From a checkpoint of a small transformer trained on Wikipedia.
Size: width 256, 2 heads of 128, vocabulary 7874, 11.6M parameters.
Training: a variant of Muon for these matrices, 3364 steps.
MLP neurons of a small language model. Each row is named by its layer, matrix (gate and up: input weights) and neuron, and shows model dimensions 128-223. Each number is 128 + 32 x the weight over its row's rms, rounded and kept within 0 to 255. Numbers have three digits each. A neuron's up and down rows have the sign that makes its largest values positive.
After each neuron's rows, "fires on" lists the tokens most often at its 100 highest values on Wikipedia text that the model never trained on.

L4.gate400:104099109158178142167107120106141170098177144154155098164203094176132138102159140113116136106126135100175111166137146102125149139141097158069085082142126128088090118140160085113166103051132129058130142173136130134200132129159093099062064058130111114197179125120169130100151108154156156065
L4.up400:134122087145084169160083116145112166169166148093085051135123131147179135110136074170101135072143157173155127053092060075122141122150166171122083099153087139143096092108106140154161192145135088104153106120137154179161128078093151136090123110096106156185068101138123153104096161152132109097
fires on: "ann", " Pl", " l", "ell", "pl", "arn"

L6.gate697:099096138149130131082099147122164076104156128085097137100182141170101139129132126172115117157126113095134089082132126150145116122129166094191052153119103156093145126126119112196161145064189146138147133071157100121217148085159100091083158122161184130116141141113140151088143114151099114095
L6.up697:096142164077165107090154129090147116085117148072140100141081156154075093169154140131136081132112097119159148166082072121153109120121119122174146087111123107180138114111120076137180147130100114103143102107120178161080158101137094084125099113082136107130131170151119100101211091159131166140
fires on: "°", "′", ":", " 3:", "/"

L6.gate784:107112142145154080133130152164164108057075202171135122152112063142097159098110109074124158158076122139120135158181126159091083180125155119123107135146104158125129143106115161143175116050164156191119123088090137128129125099094162133147131132074095164182145112129131093146141158073109080168
L6.up784:152160096155122108161053154120089162157147141061129159167156091123120134082125106127096147146111107138154163211122175130086117127118099144145159128100188150094108094096128155114157175072094109121161070136120148085115073104041063148169178110141151091113118127162159078124182076152126078175
fires on: " Al", " al", "ul", "u", " mal"

L4.gate140:175122148115085139101124138083132095136099160104152108143143146133112157147098101133120105116143193149092092153171154155152130147106105160126117159125108144111087082126199061156078088114168183118139139169153101107131151095121063141142096088117083104094162145098156112137130090099084154100
L4.up140:048062131101158070127135165187102103076167137142141148167106104120103086168126117135117113112120173100145152096091163143104130149090142150232104162137152138150102155098142070080157133116146084120160111177102167103107151134136142145074186102129124093124134149095148090113162099154154143107
fires on: " and"

L4.gate572:072157196096096155144121144106116127142112145147061102206116151145111109140089134095111145144121109126076100106124129156149131090162087112108122109131148152099145157142048151135222196192079091069085105113118121133163165159156072153114132107144143078168129156141162145129150152103093153136
L4.up572:097133128125138066097112186112147122162162110159135165172060163058178184156096072135080157110137113181112121169093105125134166104136140142075137114079107035113077139139110166144102167135148161099134110097184114140190087075162064128094154134174168117104097071103097144129126168169114142115
fires on: " in", " on", "ing", " rel", " time"

L4.gate67:132082119129128136106133167172127144164094178129148152106101108129086143059103195187125202178096207129140145056142132125092098094075152091126120142137128153152147161097103102072119115059172174120108150137115171158133167117088141097131160132099020128112159091162159206164171114148142143090
L4.up67:099151140114141172089134173142098124126107154084084160136121113116178167160104069138146156074094160084165094113156134136031109141086120147117130134200179146092154150095137119137183093152161143123152095132137157086116162089093106132101122158047097088102148132115098200106123168155145110128
fires on: "end", "iv", "im", " and", " to"

L6.gate978:144157180108119121089160099118138135079097127179101115112148135112091058103107135147103188129088127156143195143075165076131180141106113183108163083187138135096141117116147093150156075150119074070154102106110103078151170069163109123092082104157141117159115140136130120092103153181138104175
L6.up978:142137173138109177128092088114088125058123149086119170138187101117107047118085147102118114122126122166128165135128136118143060119180156069190145131148162128170143106092175135147129100107086213133120146137113143155138093183139118160089150196127162060133118128134154136195139204155145095153
fires on: "le", "op", "ol", "he", "ee"

L6.gate1020:091136113148148082169175212122089176140154158106116105154157174133156099136103174137185124097053101187049144132162131119176156087129107101112186144204141145125134135095173121167169109101112120171161096091141052143134083108127157122125124150123141163099138171126106123124128100140114092081
L6.up1020:128117052130171146106124102201124112164138125119084093195107114097095110084126163092167052131111086151108111085098136140109121153129072112106117170149107133108197134117078075118139158089110125116143226120139080089124141100090132121146123197111198161217100144112119084127092141163094119155
fires on: "in", "ai", "ak", "est", "ag"

L6.gate432:184151140127065162154104114144135138171173122172162108106130117141216139098151073120141111101154089085163145170129129112125037157214104159160124154115198115072108105116171130107100084143111120137173163078168114127118116100084093028129124129122125170157144127143099160144160124085140111113
L6.up432:164111108077104104189089073092111150159123107162131131074149087176182071122107076140156180096091085159076158102108113100153095103113118123192155135144158090148145088107150056160122180103152125171177176111156118187112139093119160071106225169174128146130139144109150124075103123093164113139
fires on: " l", "er", "el"

L6.gate640:090162164086153129104113078167064127061120143115077185123136146122138181122115101089134092149129171112071155165170163096159144144157084134111092177061119144144121145124126059140132115120128159163124169135072110167114108113113156107144154069149094112099127151110106191164097127207115213131
L6.up640:110106132118092101142127136133057169165125172150152134122120146142172075071141122093127097143154135130118125137164105092144184137166090024103111081084137133148084131131118164171196130116195158172112187092106173155117161078054176144123099124130140104106130095143096106067157111174126142123
fires on: ".", "w", "p", "r", " s", "h"

L6.gate340:073123100132106172133126169065112131090096038217148123139112141115094189088174181093120136118148176121174174099152168115116167129131104144096109117086164169094161091152156171143075125134084120117127115120145115137147124127153100092188082074175100124142132176175145152118114129086033126070
L6.up340:129128088068139117081113157120144099109057163158160119164110176179136163139108178122198139115169035150180131135079072065115065099093159150139119119147124129115115104101128193119159082077133085118142156137139110115161083080102098096156136115149115076131187133070099148119167174115103122095
fires on: " out", " on", " pro", "\"", "==", " in"

L4.gate894:134129168045177130109146187110169106077135221141157105179149143079150148135163084148181107069114099150084104173153143149133159123178083101072135172191177077192105103074142130137176077086079105142134193132146163156178115092112108141131111165147055078118084157152101148098121132194103116196
L4.up894:144087140143087141176072133152135129127140121178081142083109122144132108172190141115194130112146135124083121095111098080140074097137145157144092094139113061131126120117167123122133078057230137086119141115128111217100098087147132119077146117118185165213094165156110196137120035129128132127
fires on: " As", "ia", " Union", " Arm", "ian"

L4.gate611:093095122152113187129159078199138115104126125138099131117143113172100088130114157164124097120117149105129130155115143144097058133154142081175133104134065137104120114132140088102116141111132131167079153166091113119169130136117171087155064093164147082153133137171159132074182132145111112056
L4.up611:123106220124118206153107097157180110148166114185115118113145143160154096159127118182120074111167160139108140143082130084150117118135151156131133128150120100119130101121192099119136078110125205136105196068142078169102095132070099124100113099156117129107122177094092160145140104060138122125
fires on: "el", "ol", "ul", "ution"

L4.gate390:074150167137135104100119117147154096142102153170101140113102140124121119130146188134100084111103133140168086129168116145122164125135090169105128126162158156196150119130116127140131131100166237180127147138119152155123087094119105117096131147148151155136137118124201150186146131186116097095
L4.up390:085102160108122151122136170199131124124109139134154079098074088083109106091107156130093080198066108118125098107093174167144168129113037229100181083158155115169134175118164126126115114140120141130185156127108165068121139084163134157096132159118148162146112091150155109161124163174116172089
fires on: "ass", " g", "am", "ost", "enn", "G"

L6.gate748:070105122149132116158114183106108061140108136140064136120157120117155127144146116101144177192107124109125130109110114112137172165126106151160154100173153111177175170079121154085199118125052124166132132084105161120062107139165132113110047146170106065072141108138125110097164181141124069149
L6.up748:165116183083070118100151142060122074070131101119163093094097159106089124114153147163100129152056146108179144151165117118143130138099169114081168136123161106148088120084112128107095114123189118141138156156161088084123166132160117095182131124103180147100160153077071140132188133183087113157
fires on: " more", "ely", " most", "ly", "atively"

L4.gate924:069043132150097178119098118143160117104154162120128139100152067059120182082140143133086123094108165138121165089140151138143111116163140119108081064132125146141142121112125030099114055108131143135136132134062105149179162128110156148119155150077141129144106134136122183131095094084178172166
L4.up924:071110072136143109139188121161134138116132145107046139161134105132111132082159158128093159110100142062194090170138155167073071088138128143117092142151138137098162161093126127107108109100113125134169083138147149146130111163091072143123118090059117102098101197158187136115096083142176139132
fires on: "ing", "ed", "ad", "ab", "b", "k"

L4.gate624:145165168121160096122167151075091167152126115115095162152139118129121134157164168092153138088127115161135149129112201093144130135142071114070119097157097090124087128140082104142186070161097186144162192085141098076125141147124192186137109135124087089165097136142129175059138071099148127122
L4.up624:099169139128154151098110110144089146144188122165140135153070152120099085118131194102175107115147155162153141174156081123181120185081146134116085121125139134165144083087139103122093112129126180101149178114180130137148138130094183166125104130120109093116146111141099151055139117044139133145
fires on: " that", " it", "\n ", "ant", "up", " en"

L4.gate803:153083146115165084099150075094143145163152094166180151148138173099180121173155149118111129103098196050105118124104166119118106210101125104081132171162158108126114115059120141069144079136156114148160120131135127092134183099105062181137114096134137126078156127181117097199151127125026136127
L4.up803:066167091163110120040140092137155048125168154077179139126070135125146126166145108118117108133144074132124143120180155089142142137121172177123165114141116149124114096104150081090131129108092093131126062154125136122116194092193159162130147152167139127163024109115193105163142139131082188127
fires on: " they", " and", " They", " would", "m"

L4.gate496:118163085127180166125104135198188123111117130124048134149162128139061123141120127164071104206117140140151132136122142080116167151116150109111136150121194169111135117113131110124118143154091111143167112099134101154093179112118151145181114089172093121123205183119136088134097082154128112139
L4.up496:149097094097132157138116187063182146128218156166122117087081129155091139166114042079147150146190131141110117103094151128113188140106134109143166135058138130154208132158157137132158155124113091112146132118106104118121096089077142161146106142167142070111141145162115102106105145088153117134
fires on: "an", " An", "A", " A", " this"

L4.gate99:154150162173114064142125146181109118147159096141144159088101135106178049161150128097121149139144168112119099131053114133072203148126137111165154204104072121141166156136111103228197099108115126187126113115146174109151104124104220116109125095122105083127134149137129180130078095082184225180
L4.up99:146110165115129131073153118114166154112120132142177176104165089199153100122172111122110129140139101138152106142129134020157121102131097128115126136077093132117121141123144159136109124062140118157137134136149162128086098122099166072140131149126083144130116127101142144135092125123186187111
fires on: "c", " f", " c", " C"

L4.gate889:102052147104152102131149141063165175156103127099085148096132088127095091123130184093125161121149146119167154126168100162144079107168147068140127102085087158130171151079076103178113154108151042128155174095088145103131110168146083108108131167128078115085119117164152106091199152108124114080
L4.up889:073136113137146136171148082154148152112139100098158201159136129096085111139084207142157148091044123141140118145108164133193074134096096072157114067174127164134087181064105128104184140133125104119063093156161115101128121137171125118095187151036181072086090155134169073152125127109109135106
fires on: "ip", "oc", "ap", "ic", "che", " Phys"

L6.gate467:110094114098059107138100134144140152190052062134146101102144093153113146178079104114210107219119177044108127138138166097096111115121144194145180114107099181110150111127170110170156095170072097075080109106176120129162107191107136178110124149151078140081112129119095102126141134187156210139
L6.up467:114082118086135106143099141195119135106156127119116151155134146226159110144096145128079125125161129161188150164123123086125142116139181142117102106133173118155120103109104102155124116094102047143172130162133122095090167152070129078128148082126161106097087114114148209079136151115111098177
fires on: "ers", "s", "er", "s,", "ists", "e"

L4.gate947:131152171129126129091108136140130165083198153159093095121126109123164113135139127134154101160173167200121138164118155145107133121135063136162135162172115129146153085141144224174047140155128155114093078101197182073062122115165148117119111124170074151073171150150104121116141146126084083110
L4.up947:096154093115159121135127194144138180118135124134133121158134087050117120130162117104147142146153108164153150102154165105098166165096164145104164070123194111151111104139131163154123148134067079137153144170168141187187126061075116115108129146116191100095052169078083135088116109169158140106
fires on: "e", "ee", " mar", "ne", "pe"

L6.gate141:163123098148150189160133125177150125127095144151096124143060061133074191136141121158124127155108105120092148109056152135114063120104138149117165130129145121132106160060104167144168099184102174146144147118072155129134163165082149138134140100084149091117166193163171178129146123147192190144
L6.up141:140079137188169166161126126163171114134177179086116096153049047109121176114192105144102104140140138144111126127132146119096124070153145161154092162117137109161126138081129166142143112177116151125077143126113159105133179232117198139174106109085175053135150185193114126161099186144133143162
fires on: "ed", "ab", "id", " Ed", "b", "r"

L4.gate518:181170122161114150082145176154161145125126144123082086137146155178124104112139116173157167133133149134105114133086171082071106121070131143113120125100108141125143149086157167120068115166074125073087134074134150106136130097129148115185065117122119158117134179155123169088087152100109154093
L4.up518:191150157132099156109089154103186190131099128110115100153105119142136136107123067135162144162179140094096089118098145142096123096078156186143120068101091138185173140101132103114053071127098145070150158103121135126137179115153113132159089115142138163110111168172103130119081133115114149125
fires on: " that", " one", " high", " short", " much", " some"

L4.gate173:155086146172090127109110113095136112190138174106142124152106131118137141123170135160076053164099126148128148196127168139172155115109158100104134188163161063122133108156135103217096132150120136117111163100100121169189106170054165167159083076129069094167143130166168109133051144156113104155
L4.up173:115180086176152107068177119088121114148070133128105185116098131122143153115121115146114141154151164126134128115110085141148127120153096109105079108131084138076073079155108150161040092153188163128173133130183153083151187117171158120073156143081086149121136084157131173121094095131159110135
fires on: "ar", "l", "r", "e", "o", "her"

L4.gate934:168114137136057161101110138109149180157158121139117129140158143099128095131180129153155149155167112118150154147119101119190104184119114104128127120086102146121138134102107136137159094125139110144158153092161182090151131092059098139105111143105156090148118130139169154159195112149130126095
L4.up934:139156093187138100082078146151143167205115092128113094168125099131093130120103178099056123123151128112124130114112161093138142153113143103106214153088139135117066133123124092131119136062134101125181102111157099119133094119186112098141126070120111135126193153110126109146118075118125153153
fires on: "v", " se", "iv", "ov", " prov"

L4.gate970:109141138112096123113130047124123122138119140092171103095114156129046128131130171120152141153144105152133140155183143167094121140175078128139150143123189029127092067087097109132162125106135101137103125133110195157170182110068086103152185039092131146072076185134131129123139076135149151106
L4.up970:080138175046089087076136099185156085134167149080163082090117121133146142110124127161165053152130111133151150120121145139079167126131131160150104125099178069164111135164075106146158190107104088154131133106146162192163148126111078072158124086134150146117103128129168061139148104170122121110
fires on: " |", " years", " (8", " days", " (", "1"

L6.gate973:116148138241130119180147155081162085173116159071153100171165133157174103125064143161110128091133121141128154103123121068154104139099138123060076138154129103084077138167139134124122125164139116052094146121129133171132109101051132168151097117103112109128145133155175128151148150116184105150
L6.up973:098154136163131114119134130127067133084062129154167155124146140185101080152097118089139150142111170136160127144158159146153078173153147115131082108169095091144030138172130143121152102178121138133104109093150086151148105100122135182172103177166141087174087096153150063136151196123118101136
fires on: " Le", "ol", "is", " le", "le", "ile"

L4.gate712:146144120152110141128128138118088155165128063175152162074098107109100127178113127151138137164132112118136116126095147133124139143098084103196114133070096105080162171094171134124101154109098152125201201091088212107105129143095180063113115155123141104071149155066085095122192161110095134140
L4.up712:119154192129097127118111151127113137176161125117141146166169082142141133211145095084113158134160071137101126163104183151134120158125073146104077119101074163083150109130143155151074145098099160122143170150143191097095071195174152141084135113142147132091106168101092120130191114127115105088
fires on: " St", " st", " fl", " th", " cor"

L4.gate187:122175141054155133228140106083108150110155171130102116126154091100133206148079129130139198139097113073146149113172159178165134122117138166091189146127155126112143127097089102175092125102122107119114124160140171129142202104129165138143195091199076123121211138151162108150115156097123140131
L4.up187:072125108106075136129160090144149169088158148170126095134083024116153165114154190163124200100132150128067129074129164158117139131175127040148119180143126141131084128169112136175131108127134115130113077133134149133105096145129100131097103161146117091075110162159137141158162148025142132151
fires on: "ion", "oc", " Ac", "iv", "ic"

L6.gate776:134080155143083151191136144115134193107107139137137119092168096130100117158144083131130138149145121134158193125147161116140121129113153111140127149103148171163173155115088055084119149073140188102059124146082139132120129099178137222158130114135107125153066098160197142122148071108107133096
L6.up776:118143130136084165119116115091181189135140160123048128210121117105176105099101159090082091123136068179115120141138085133179126121152147157115130107079140083123079140146092106162124183121223158176069149097136147154121112155112113119117134157111139062196118115151111126103090203154149148120
fires on: " there", " This", " this", " There", " These", " which"

L4.gate920:106145118107098134076171187174108152100151159139179158096122149114138159109144152077099096122148130142143177075158142132114059114062157104099102167110142089110076090132158164168142132129050111134099145103185129130115130144088084101142151118100091132126163134157141082088098125129112172107
L4.up920:146187139040108139137122167169094101093069113104143163070119184147133164114174065096109122170172084173138107131218135072125107102128084086132114152121103142105154107144097188155177165098058126133093099153144119182190092152153165111127114130095118195179129113096131142123157104149110148123
fires on: " years", " week", " days", " month", " age", " population"

L6.gate428:137068179117121126123137048110123086061129132112106129063120077104128124108108223124107126160179121078116100087090199182140158131136130108098117128158142115141116137154126171143132149177073126102110129096129149163090134191043151154153160137127105110125142193092173174129148168105110169163
L6.up428:082141073091168126131088118095123211115183171124108101084153098150175144110089053100161129124106102098127099154139168124120123085117085110096145120107180110188104095109180136121119105097134153134192167119102083118053090171129172090175103058154145145162160162151102154166083148108148149125
fires on: " "

L4.gate720:151151152129124096179070169109133153135139093101122075138135195143120148115156150127156122177104128153117163185115157142083111136165125150100113129105144161127080078143129112110126093109170149120144099178162158071139129090122141144117082144143148103132136113101147100126108175120114086161
L4.up720:080116135134164178185136112101164175181105153118128207130130169170101101172211123143130110141144156143087146177136077144097146087192092120130109116064131130088124092114093104123123144147195101117186119137180133116154072133134134134168063071136117070118178103148172111145159219096131117145
fires on: "'s", "'", "ic", "ter"

L6.gate6:125173183145111151149130169096113112125134154180111155115101137115152097130154116124086112167144180109127136184138095145206143153136089126162193073037155119128126104206122161165096172188152104116110162158096122119154151149097162121125090093142107144179081089136151142122156065116141125145
L6.up6:170107090148168155116093162109123098156116144125105062104127160112053128119182140116120112111191169113142135130127128133118202056119133130103186046112150119159149066187159144120132152113131089136142147134131109120220224080102067110129106115166124146148142110138132100102115095174121075084
fires on: "l", "e", "une", "om", "a", "ph"

L4.gate843:151151142125127090093145042086216134154167134168126152150127126127236089087144104124095090187128150119111102132075116119122178134158129135118134150070094083087134087125176088137140122117221139121144132133135200154105094154129133116190126148140092186130151134126082124119161180077094093155
L4.up843:127099140110164084080115171104186099037146166082086178120096115161135098167139096169171164156114110138118161150174163182146152136114148124214132150131186122114087136176186115141108090143162164131107102174172161069142146122150091090108089137162090100109182113111124107101144197084140110139
fires on: "'", "h", " '", " H", " “"

L4.gate375:071146103171146118141107110129151139161084120145121125164125099091124169176125117114146162098156146163203115089153158137171120110100124135103142119176121177068134109197127156147141102097110125131124116160120117150139043174098116190193093113112191121132127074126142091148092184114132064147
L4.up375:136114115126146113093089139155135113094120140109142101079099106063164195153160138123139139142112108121137124102142140111125128162152169085120109170109176121084097140147172124148193127113140160161135076127104114157125096152107117116145082115132173076125090118160173107094203120131159118041
fires on: " Z", " Le", " W", " La", " De", " Mc"

L6.gate895:156137107101099130160176084142110122111134115144142143119147106111108170091139127107095150172107136153137145165153116102064124088173154142104117184104104129071143149081153123105140119127169121136083143111140150145079094157161099085135177064147130134152083166183140185188133149071121112061
L6.up895:079111148168126078097126107147112096101137128095119204108125126117118180089092133085129187168101075123118169139060195080151134154177182104116106156171139135085125109129126128148119163159147083131054138139186126134134108152077140070105147071102114153125078130090134139109166105079122147121
fires on: " res", "S", " \"H", " \"S", " H", "H"

L4.gate755:088070161070070083105170135114078127162114144142049176126085152108089107152098110134131147142113187125148088114117143182117142116134154107111121149115124147133114105171124170191097156122145101143156144194056230124195131100147161112115146110115045136106137150129170137165122123168093152128
L4.up755:125056100084163095108093119133109135146157133143166143175142099124092186154139111119121177149109154078164171183113094198099185134207127116139153075147116135143135118172108177124155117113112150127090155125096132150099073166073149131082062056141170132095094098085156156140104134145146087098
fires on: "h", "r", "w", "e", "ec", "n"

L4.gate228:157142100132142161107171154144136179146136132095080115116176091131109143153085167163119113162129125099108105131074128160158103184121121152157092146124165084107107152187129112128118103117088197066111092109074130133089162173134058169149097143146115102176141160140121139100151136166157125138
L4.up228:129142133105138107173158109110171141096107103091103056150099136058085106159106088150186157135141171114136078119151156110122090128167090139105135112149136202146178087064122086091131127159133194123116186137101114138141116194071149118120124108184115080127165103138120108090149083130150133112
fires on: "z", " Ag", "og", "g", "l", "le"

L4.gate524:128085149160170099120131130126119136130151167162186127155132183131121095106096147096132138159152141124159127166102170139187107118104164163075173104159151080111094106083120122130196103123123081091122163086125147125114105149102102140177104106118121176137180073179096143138152140126126122135
L4.up524:135078109132116070143109091151117153103119132105150116164064155106142120083076138138142124133138116156140111073124139116160158129090090087068142161139145075100142091092165123116217145132109147129128115125122100143157165092074126159119183146138076134094100138164080140223148166114162121128
fires on: " pro", "oc", "uc", "ron", "ug", "ran"

L4.gate444:226173052055104088119124087078095130069129124175122135163091135134198107181090168123109139147129098188117166116133121080074147185109099121085138185127098152115088094111117118104147205129155149124150140156088130111123070119104152127148127130144073143098109122127152184093176129148144135098
L4.up444:184112116135130111164110114153118138117139120112107101122125167128133084179133149139115129112141132171117149145113103188086153151121150099109151118129072144064129031096076165080131130198107156114115094117140127084143085145165103144162122170159099123140152106188136144118101131131111129083
fires on: "il", "at", "ib", ".", "ate", "ors"

L4.gate0:207171141105108085098137115107159101086122169122090142081163109135169136124109125122100155135122069082054170158141141150143062122139115097151037140049128127095098161109183097175158137145190163119149148108116133090117096076105199135101128111104161141131123138165148128162150142129143158103
L4.up0:179193109070120138097090110127145084117076195128155157109156156119148170125127111137124077068100141071072102127160120143163160114087116094094065155074125118118080097106152096093137153153128165088120065105123167100194113120143125143206127077119144165145110111155155099146157112103100148132
fires on: " sp", "arm", " arch", "-", "=="

L4.gate808:034143107157156091115139179157112127120098098118127076186180154088147200133094135033055112169139118062192131150079121149184125121144118126102141140137134093127151167153088121084160159109150144094116127079107108124136101168150123156109098096156183094156154146156145122102131131136067145118
L4.up808:130158113129124165162165039138159132031123148054148123176144124100138180121134125137108071134147124095191163149113158102166059109112125083095116130135090119073073117149098127138147076132148097091116161089169105119164117081113107071128131139093094165151129195099154130120124146108092164118
fires on: " pro", " re", " had", " with"

L6.gate929:095106127085096128128134133170100138150140088125062083150072165102105128125109093069105111110073122134137192153153118081151117140099084135123152121178160170127121158180117120199116106155158147112152117111149115163154152184098101113095108108120115112120150142058085153206145111147127142147
L6.up929:127148117136126138051190076134098144148138125109078143152184110126102135107056164132126119053137085070155098121085113153072063176098125116162139169154123177163143145125124164140107182145131147174138135166153134130133164111175144158177042128177141016116147104152201170147123157186130087188
fires on: " in", "e", " Port", " that", " the", " at"

L4.gate291:134128104085146085078134149083118135143134101148123115118169110119157138099160038115148162137167124130144181141125123084127116117143134098154117155093175130176113103071127154202117093169101118124180145091098171096105132198167094098133138126131144126189089083121131067079209115159173129098
L4.up291:118090111102107170127093153126151129134149106132210105170154169169119133123133115107124129071148093115129130220177075097081221067160087096097085061148058152186134058151116145140143087121134126213178173147158113086130117104185122101134130082124173112109128189105124126124188121134182148098
fires on: "n", "y", "l", "b", " adv", "acter"

L6.gate851:145161155122132125119085138146113157112156135102137116163180115084087168103105140143154128115153144122131143160176125158127171134137118103160080129148095109107116217116161195189107125099145151175121069140129073129086167082100141106122158165076124105052051185115146089119149075150150154149
L6.up851:134163062133103088127125110144196065121131078129146091103143152116133143160048154137096150106144137136080117139134081120089108132142069110092127170188103119152121155099165170111174189135093065151153133118139169117070131107152132125150135146173113105109159112189043119144194176137103082054
fires on: " a", " an", " to", " le", " at"

L4.gate23:069136215089128059085131156181187132056177115182160143104151032119158154113140119126132128116107138066139167178153137090140115100125097121056110083104112083122104128110117104131084130140141186118133092136086127118124122115124160118131152155080196101130202138138123186165124167104201135150
L4.up23:104167137104138057173111148046151119066158132153098153148161129122155103144100108185125159113119119097136164081094129152179089130101093077134135119040143127136089149162140134152114151163191140138166055142151073089098107171116082165164131166094114171115200091148118103145109149102089087145
fires on: " ", " as", " so", " out"

L6.gate680:118142202134121163181089120169116111123078153111134113093117187132178138126142119142108103141121098154122151107150192105087118102144126166128152088114153064147122133153133164123141170157182095159127109146210169138088112172147125098057136091135175114078241126134127140079154116158107131127
L6.up680:162173119162139165150092151162128184150145145140121124128108163110083120139158148105067040115132158141119101056182170147134166136127090111159110091124082070120158088179155102122123127108159198123150183135141225133129081144041167134097068116113072062125175189131104117171121163096139152158
fires on: " her", " his", "ic", "ir", " Her", "'"

L6.gate986:121128157125186187089173102129118130166165138157115124207143067101197142123101102101094093161089142098169133139140168123148107119154065127110167139095137142118131134163177097121186091187106143126081147105089097107180178139145138095138135085077099050201116155145176215166145122151107137096
L6.up986:119146117065133182131141124090135076145150063131125085145159123099228103152112137115075126167180168105133156099120164125107114133108118096104118093128101160159156152089148087110147082167008188140150129140094143130187137136115168135177145129107115122161124104100145177133123181146086138137
fires on: "n", "l", "ov", "ow", "her"

L4.gate692:099128216118141124120084097158073089073108143077083112132140072158171076133152121098110120083136129158147161134153116070154172135166165181205065133121092129146133144179094112155088143133120150159132129085126075122148140135104119201165079138163167076145104122099138144091126128103130096245
L4.up692:112202122113100147097092144134121135127110048148178098095110128191138169141113145098111109105141122137129111091124050164155134142109153173138081117107094105098063098109141141208143115161187126128126114108136100124193088135181126107188137120135146149147115128203095129076102185137148086151
fires on: " at", " of", " in", " on"

L6.gate332:143140155130125110127120082152100175125086113133139104147117169136163123166152090060087160138138172157161122139152149116122152134196149132072118105168170164105141111152080144119111109101146115153124042119128051073162135088158117152109054142109100079167134139118116129195126060081154132141
L6.up332:143113143097125114125145143137119118120120156119138155085159160072076142194142112112201092185167158132124143097165133126102135097121103140136161070161160117108072139133112149133136062130091096125148137161096151133194103126081077114106117173109102133174117174159117136110137148120107070096
fires on: "ie", "st", " We", "e", "we", "ne"

L4.gate469:168079104195098127123148120132156150166100119086061158159161080174081079133111163091149145121091135170035197064155067102093164135128151109132106124150092127154138137078171101111119192136126048096095108155087144148209105121137161136109075160133133132096082116106150129131105149099117108065
L4.up469:175133085153095195060135163165126091167111088167092101212127121160114080118131081084130153136164149191054144157131133108098038170128139119138139091125165186172153169133144121167160176082102099146111125118097142093111137104094158133101134109152076193111085171116171174121126142101121089086
fires on: "ar", "al", " (7", "vers", " (8", "an"

L6.gate800:175127074113119133111163184139128166128159134142088164113116163145119118143126115128134111156129181125174191104179094112112129163082164120116133111107150106172175131116108149149114130074178053142145128147146161104175120155089155094147079149137098127185142074167041163176147103160095088109
L6.up800:114118122165112130056130150108070133102092186129097173170105099184120157134166148168201142147182191096158159139209122092138039117083118114098170124132154117132162134137125152094025093150165109163157148145165116123140136101148110172171124092141152138139127092043137131098147075108132103115
fires on: " ", " |", "e", "h", " was", " Party"

L4.gate465:062110049112121129084083122108106153118134142130182128153089136162103114139117078144160094119068105136173124173076158141148097143112141115125192169098144106139124137056133082102134152183139068133090109138160078108154149143118114161141138113190126123126128122148122144110182107110109152097
L4.up465:156126096110107147152149149111124135118139087163139118107093139141074118117132090162167097106144100099118165218124164147089121187150158136133202184160142141148105109091100113169129160192125111139143161136176049140151122096124102148137111101160110105131146114135128122156207115116137136152
fires on: " in", ",", " when", " as"

L6.gate700:169158152132107073157110139158175081115117124135086087158158185155111058113146091154204120102076163145142184130109115166147186160120102116171144104047130125074179067166162127129102167139078135163115140071136156161073099109062141154121116103113111158148124078120096097113136116126081088153
L6.up700:158121137093147099100112133112176141132186038090147137089152155164131102119174047148190112156114107135107152161098113150124169174147168135145143155125096089106139110133136157101150140103142158166101138089109130093112098128095150144103130091130090138155128129098134094162148098100086071162
fires on: "h", "u", "r", "sh", "enh", "c"